From a checkpoint of a small transformer trained on Wikipedia: vocabulary 1024, normalized queries and keys.
MLP neurons of a small language model. Each row is named by its layer, matrix (gate and up: input weights; down: output weights) and neuron, and shows model dimensions 0-127. Each number is 500 + 50 x the weight over its row's rms, rounded and kept within 0 to 999. Numbers have three digits each. A neuron's up and down rows have the sign that makes its largest values positive.
Before each neuron's rows, "fires after" lists the tokens most often just before its 100 highest values on Wikipedia text that the model never trained on.

fires after: "18", "17", " ", "16", "4"
L2.gate137:495451471430531474474490423517493438488547407572512455585485558458520472577522476475488455444475499480421522444504486505514469537486488502490539542483578499488379491421480574555487519449562473483464487505666582500405466442476396432533510497394471532473524522509452439468489536474444497460438454626526547481568591537516610442479511413492460485520626544500474504524434447546493451520500
L2.up137:465506544503612455503530448544477484542509448401449482515538445437484588546502485489542452486474544503516559581647529522460487548517342520595528484501542505500487550457537439551356596420601556482481495510516563512462445536482548500492475509560395651480569493529560469486521545502437490558495502584548474453597476552524542525411484428458477475459448454528497559490484488467400485525532
L2.down137:489532571474517494462481472526500582497529474560515440497503536491528498558510391503505478426478453515489598471570505439511546449566478575509541593550487527463461544450553528488469559363537558426540554567571470453486448421529512557474509444459391597417480500473537447603522475614450520554494483564514521396461487540551513440504415427451463508570508450431557499497495540445498433520474

fires after: " e", " m", "A", "-", " n", " M"
L23.gate286:405519474497517436596433531521534456446520390455502593529479530441439506548466469438495496494503428422507437568473528535549490458527488531515542501406407531496507530594517426482504527516532477476516455516468471559483550456522555515468581490466534468576507511536596509405465586455528540537635448536499512462464496443539520518656548387506375477592565503591568529473430517474461495450443
L23.up286:461565544495531511446518496392529391477544459441505563530539480515438576496449492419515415526571525494458448602488592540555500449468502545463538452568497526356493447453546468535542495499505504588508473509537559390576582457453541538519565531544592397500492546492517465598503494523521458451455536577543502514511504495488463525466536477515490405498523496542509538405476514411525489470381
L23.down286:515550559405475438571468472587583496487399484466489556465529422513367470547502501504522599473548464439437439498468446448569437494489636474484495513405489487539565574505519531477472465545522478495504539487560510563476489449556475473643489541489492517550499456574542525453536487537425458519501539421545475497483554538506535568521470479416532532521508525501459472556619438459543529527462

fires after: " ", " (", "–"
L2.gate189:504499514455456562500450519457392440479506538491443491518431459490499532476535485500465531496568472383449493501425499401517547492561530512467511645551518524517435475490537579495556535442594442480578496607448560557429525462419424512437471531432455445566512492449533543436534517419551529412461523537545590434504596431478508462536495554493523519536526442485505451456369439602531469507469
L2.up189:457486497454428560554572469492416458556461445433410517510540451497454582465449527449428532493553520504585480525522535445473525555458514406567540490517497478347491560455525520528467559526537503416400588514606512487509545528446566465524498477412407502526507526619491509491558421518461558466486498564585516482533504480461464510504523596450463552502494625552410557534470481551422570538498
L2.down189:551433390581493450502510433513508441510488461407519458509462477425464529527459507468495520423466561518479544554536603605560581488504474522581527425522493380407455518493500475553571516536530467500374514501563487519451578447501639458566457484461487526537481504596509455475541413384455503471443543518522595489479504579424367503527530527471470570456456600514459481520545442458497505599503

fires after: " A", " L", " R", " Ch", " G", " J"
L14.gate139:569513424479495418581455523433482407462503489545483483485509475451515497533506449474503462488461425528442534439499574539470541574399588484471506441510487485632470485523425479474589437412495611636422517482536515528420461546461600514518610462493458420574553516539494495508449555512540553521485481493448490407510479457462597570544557521472539490506477471504469479524528578478487529511501
L14.up139:472490484606511528511518532533524551392486607494505444569512482556561458458518442501422542492508531544467510500497509541544409531485497559542507423494505540570542445491464482401490531510523618487528594520455438543429477453579499562502536511515371504522569489538540537485443582509456519578484464429514446467555612503418476528535461391517468406552517440475479530499496563389452517561545
L14.down139:527595546576491532568472508478512499516503434445487505564587469487398440428451500455494577488480469462449474555418538620460472477457523433528572528501488518487449483525435462487435635457626515509500507478443576456530497562515524529533491484496586490436528547576578517501460482501496422491534603548456420438601562352498477441534535546371552471498535452578526571508552484528531514488463

fires after: " O", " In", "l", "ab", "ip", " P"
L10.gate67:552417404417530483498562512511593442472561524470543477477578498514558374574532526464545433498499456520474496585488577451493464516496540579513468596542571431522520542644487389502445469424479553462395521486479506563532442518573569520576514523452570453592478460478457515499430530505531541518524503466493527518547504523531510517505519438518469471481565514551490366483526603571588490413533
L10.up67:574548439476511508459491436504565523512474461520565555433518551565491427548566546483564480530535525611502447542480475394506552502566469463545393547552513502519455468566447431517512420527469572435451531425443488555455434475477478511495481481410609481478544407521437554529450491491522528488536531456471482539470624598487464470515545453472405535550617597487467518432530569467557438523550
L10.down67:490486577553472506455522519470539517533519492446497543434496590496461473388473540505441530577524488545480535485491493506550621559543456510508436563458516510448510543418472473408516525493414519499537463455450496422448512492550528595505381516450509501548512439490481514482556499386492572479519436478539422492532571478514531473587432470567457459500448380404594536604424477485488599416348

fires after: " P", " M", " ", " m", "-", "ro"
L15.gate188:435468499557498492490460530554461511486615505401544446447417474471536501346522487457528526459544457427546479574546561567422512425499552494413518436467441562621547506455479475491583438458537474379395472449418436469510527539436472510508583436531513520527448425545528431397499523584452511467507554582556513459501503592491519513489555486465483443553449479540518460413508491494463536475501
L15.up188:470575493538459474440496550505442584528501412530460605436449504547464510536490429446493423500637484478473582568500613546454477517379468463511532537396493410458492583466565476511574438433470502561448399458471408490535433574425545487526567541487540477436531486464533553552508466583530501467464548506518557528523404444440484591476540433541484506562560467439507498514447454489479469549535
L15.down188:444537457593636458539425514502577522545531529508460453536477531542500487509475561575518569492452416589496549445542412396512527517401500498438482596500437554460685517498550544516439493521489536485510481412527533465487438527491572582441508442590441479430537459530513640388504560521556489466524499484531541530451511518562457545534564505503494553459453401498484471543526513544570480563522

fires after: " |", ":", "-", " the", "|", ")"
L2.gate117:510399528480521523489548525478431482461535637476543473493541520588522531465566380542389529517550566521531464485546546600488489558445503470450482517456501441597423573509496518573558418534512441521569506464481408424513499459529457465461529536418540409569465558568529491630482484484512476498459506506529573456500441539526626539439614509407501508498532490523448502435485519523517467443444
L2.up117:472417526526522529533595478490440499497574597419511470512552574579506484475541373528421465544563551477575457548575518580495572550459498460452474561426446490530442523493415510504481433533537464507583492486463417409507509488494449447468551488438503468550491512624521469645480505479488434503513565487524559404502400513550530541526567548385549483535548499534434521385506542459490468420493
L2.down117:508443530430429527457486467553407497485535534536542506525564475520530459531444525526595475515521522490506610556462408513531492497481518529500503543499564537548448586548567466516455491455566527492527474476521484424497410460524535459476455553510512489543386570694538471474562472409575434549519520487515518492505464395525532479503468477416511516445549563563570552504469467548528615432391

fires after: " p", " P", " O", "C", " was"
L12.gate176:633424499441521534519514506449421460488595464463413474518520521554472450478534496452454515563520501459529539564457580495497537498500519523439500467504440529524513532595466470385445509539585458473531528555426440567421467569489504543485507583411541522411528557465520558410519410508536597540473369525498569544545434552405552493518459522532538542509551494654464505445486599468536487541553
L12.up176:614447427474580418444467457467416468461499424439516545449505559536412500498547559412538511514560501499433436550511573516508533458570543554509476488551506565625422539554425491508443407570507491540532553523500513502436460562521427460577499491460492536445507480538534572498532465514573532478460476457415571566487446551482523542505458542434390586511518520562492417456511574484522553517505
L12.down176:503560437564493500463533560482540496466544499473485576485522517421496404498418595531508540487547512542547525460574541458486442438614527495555462472460564482467481466545433452550490438489447589536494418513422485403450382520516522529470525517575554495558542545533574484417421496436494457436511532435517531560542473484475511509521393516553568467478521503549515484460605561590525516559525

fires after: " B", " Le", " le", " J", " as", " L"
L9.gate204:487605445501517568489460489421501501506426485471514464516503433478541473537514428533485474554543521568471537424463485560436404496621530515549504417427366445424558499564468540566458534492508509588442592498511439463469462513472583504448521486441431538488514475564547476621487471428523499492439462552439426532533473526477501516500635403524483535580554469540437569529405538441543450542570
L9.up204:486469517538512502450485518488543526475431483512508504477419397459495525547438421579505467512460551514514534467444488563487404546515552544623436424438378458465541509601420465436410510455517492550508524426499423507400415513484575537398482445501449476487518455601515452566407502504583515563446478608499430524564470519465520539486625476547480548515530484501437592482498515434564412536494
L9.down204:477536520518490500484524449457412441419472474529477582498413507506485440551327496523521447553461598488397471631522496446567492485516510476497583489429511564472564450510436457379451453531476464455493467482467564473550457571533452517486522468438519482557512478552437469468522432451467489560535459489544572440541503491538483501460580577484506548509529499485489608437562463575549473522482

fires after: " B", " M", " C", " n", " N", " the"
L22.gate89:517469527601471597546523449529505441524556511554445508461518539486461416445538567426539508497524509446568487486590451449442513499526454647547531420447444448475484482502522549503540469523593484452425530471526492473541492539537488448505495458497479440574452480575527540407433631446468463527464456575550506454562588452555479547519576472428467493523591413520493480518433563469430549484554
L22.up89:523499437544403490609629530403500529509544532575531491505405455544448542516537474463531500497548568494574514528459473510426489446439414545461513510500522468481470515545472488466663566459503533469494509483480482525525652468441501568533557486529487504486441403535496544528550464618456506499503563537469439553459576528503555562497483490576436453481399579500508568472495559517474388419434
L22.down89:592604474451628563539513453451554455446486510477561471537586500553413574500512472473508557559489551516543517503493538519508452496595461539445534453543541544579601540525519500536492519437478425496490491585577580485469434540592543511569502512488450463623478510538520432465521604520464489519442451463452484458497635418443507468473570480536556479499593541505505493522487503507521429416585

fires after: " ", "18", " (", "–"
L4.gate135:452459506486471488459463469463452485496562494494562478499405441484586537491506412412488455467473529574445573489538556435478510466511522458570488571588473480406462509455492542494473497417668466450512471529554570497419480486547418433512451497466461588526439479567492544537509465511533500520437492660592478451536539561530542563523461509459545444541542445486498538563533484582416549593539
L4.up135:440467469518455493448468466460446486489576469531567491517430449464586524461470422411482486496485524524501635538527570418441486484512505458546455557599465462431462569444523548498460491458662468410536462534567526483414467480520422453528474513443450586556472464570489533496537450507501525492471470644575447448498570576509514559565444522444528428508587420465534549555546430547425530565486
L4.down135:401486515595450475492545514450465466493506466486485537388508433458490576360410460512543460480565507482426521544560572456598454399486470460521448503555476474463502579415577513488525477452535512425635501471550566504423437479506509479461452418494475533540437578611467523549559517493499555475468496589552561410467551532415537424527513523498496532451521473462530446513539539470516435587582

fires after: " ", " (", "–"
L3.gate80:451546527401450600443416526487483439464537519581521544410471547554473506490525454497417517446502501502458513539535580500500406446556530490469568489525463492498483524468521516499455574529465527487500464475557423509591500479528528534484449543451522515429458466517483502626541429526487502407478425640578553512447609539419479519494411488498436499512531522545560463481592432589592518609465
L3.up80:510517535396469553441410472534453421495560448506525505444477559532439482472472486521428565415552463488422571545591605435524476433530487496464500541459421547500490499462513487535453614567472533392525502428550474521586556516530514523464422497515503516515499435474567466529502457435412507411458461622598568523436582475429549542535475504427431533488496553494571494501528416539568503577504
L3.down80:534487508476476537490418509579440485465464498485446506498500493499478488528577485509480492501542464476462567533514631454561395380612511554481516498521496494543575609433542532501508539537534590473520519472599558448531505457483514481458473532421464520459457523548472530607543443496484530500458476618569440559450541506412429548556519515477484542463547524516408455462530464534572396639542

fires after: " |", ";", "ia", ":", "S", ","
L2.gate165:547535555442393503405510431526474485560615464486592564580485521576570427553445595584546522467511578488504451492472528498484511546445362453443554482526515572467442627462505467604566527475507492569506524424489487467561467492513478424510535546516576513621541548563557442558517494426526541507473556536601483520502445441528501527451539498426458539536472522553483557496440508458580515433459
L2.up165:495542588471495502387521419529539428559559486450520540558503549526529524566436603637557524546480514546524504554410532472420513573465444468463585504502526561512427608489480450546553519484450484569527428464530470417595483502484432408444538472560589533501507548586581486630542526459496438452464529507553447498547456455547477525419542519407471514487496567522458578417474482436575487525421
L2.down165:497404519489513498582456465479479519505534501476570539567523501490470511471457514705593533527468610516465518512471457468536464504448473415533551416447495502485536587499507507589512540464540542619584469503562548516485503460508524459428502541582516483589473561686533529463494505501480433481527590459484419515487450442482527515501473508532408524430491437491489537469462549509593530358483

fires after: "18", " ", "19", " (", "17", "–"
L2.gate234:472363420521456482484433481479460487457518495504520565520489515391535491528521468460439418398490484450504625469420584554531473611460513532549485549467499531455415539454427547469548666510536513509534534535580511618361479390462526452528528494455427586479486495467481592418598486509550540471512479501505532504554523446509494481571500538500497497515577492449528502507568499522416423517581
L2.up234:448441438502411565447463512523425480443506498516571528475521536486575439521473414503484435410518501442585570499491522536510471614414555469462462568556554462499531530495517513558462530571556452480513573508516465494403480479414539443578467539471465488465508534469453546378553475510516527456478496524477534476452522485546464527596433582555564463491638415469557551566531496466419456572592
L2.down234:513497424492475560412563430527527422517552507434488689507456467445475539405428490467513482481530453470515422517535541493557397451586513482560461572503515490459428449441541467534541470496522382455609512502629478451517500442529518541504446421506380405531406553498430481543532490433556470488458550599498546430525471452500563415482463581487455518521535516500463575493467513484469438493497

fires after: " p", " m", " M", " In", "ing"
L6.gate237:454492531411524548542504570572485420467470496500482543478482518543450547434540377498536471559578489426457402494599463529460558474571535536503554519525498527550457592483406519555512392555461524512502575518481459527475467481408516482471630482344633532503509440500555565524502601457539417557509473449518460467522467535548500410483485433448358539501458486471509525552471491426598455504504
L6.up237:464519558484503467540565551513529455478498553534529630588544483511370503457564479495570516554652400448430429477604512560506534520563484551459571518607520523474499512456461463525527440603456540499594599503557440501512487514422504479590532474480558516469641492551521522513493535531466501493527552497436461497460547558550486371527431452520478505532521535502503544529449469498550334417496
L6.down237:614485549493511522492500509565395467432412513503585554490493526427405491464530538522538515533494455421528459500573488506468468417520481545476626539538541508483466488492422514543491415452424495525517495609598516522538452540485469449566531462592508526565566502474449504537471475490513538485571534557516426475520478568465465420591424475469459548533596534518500489519499574518494436500376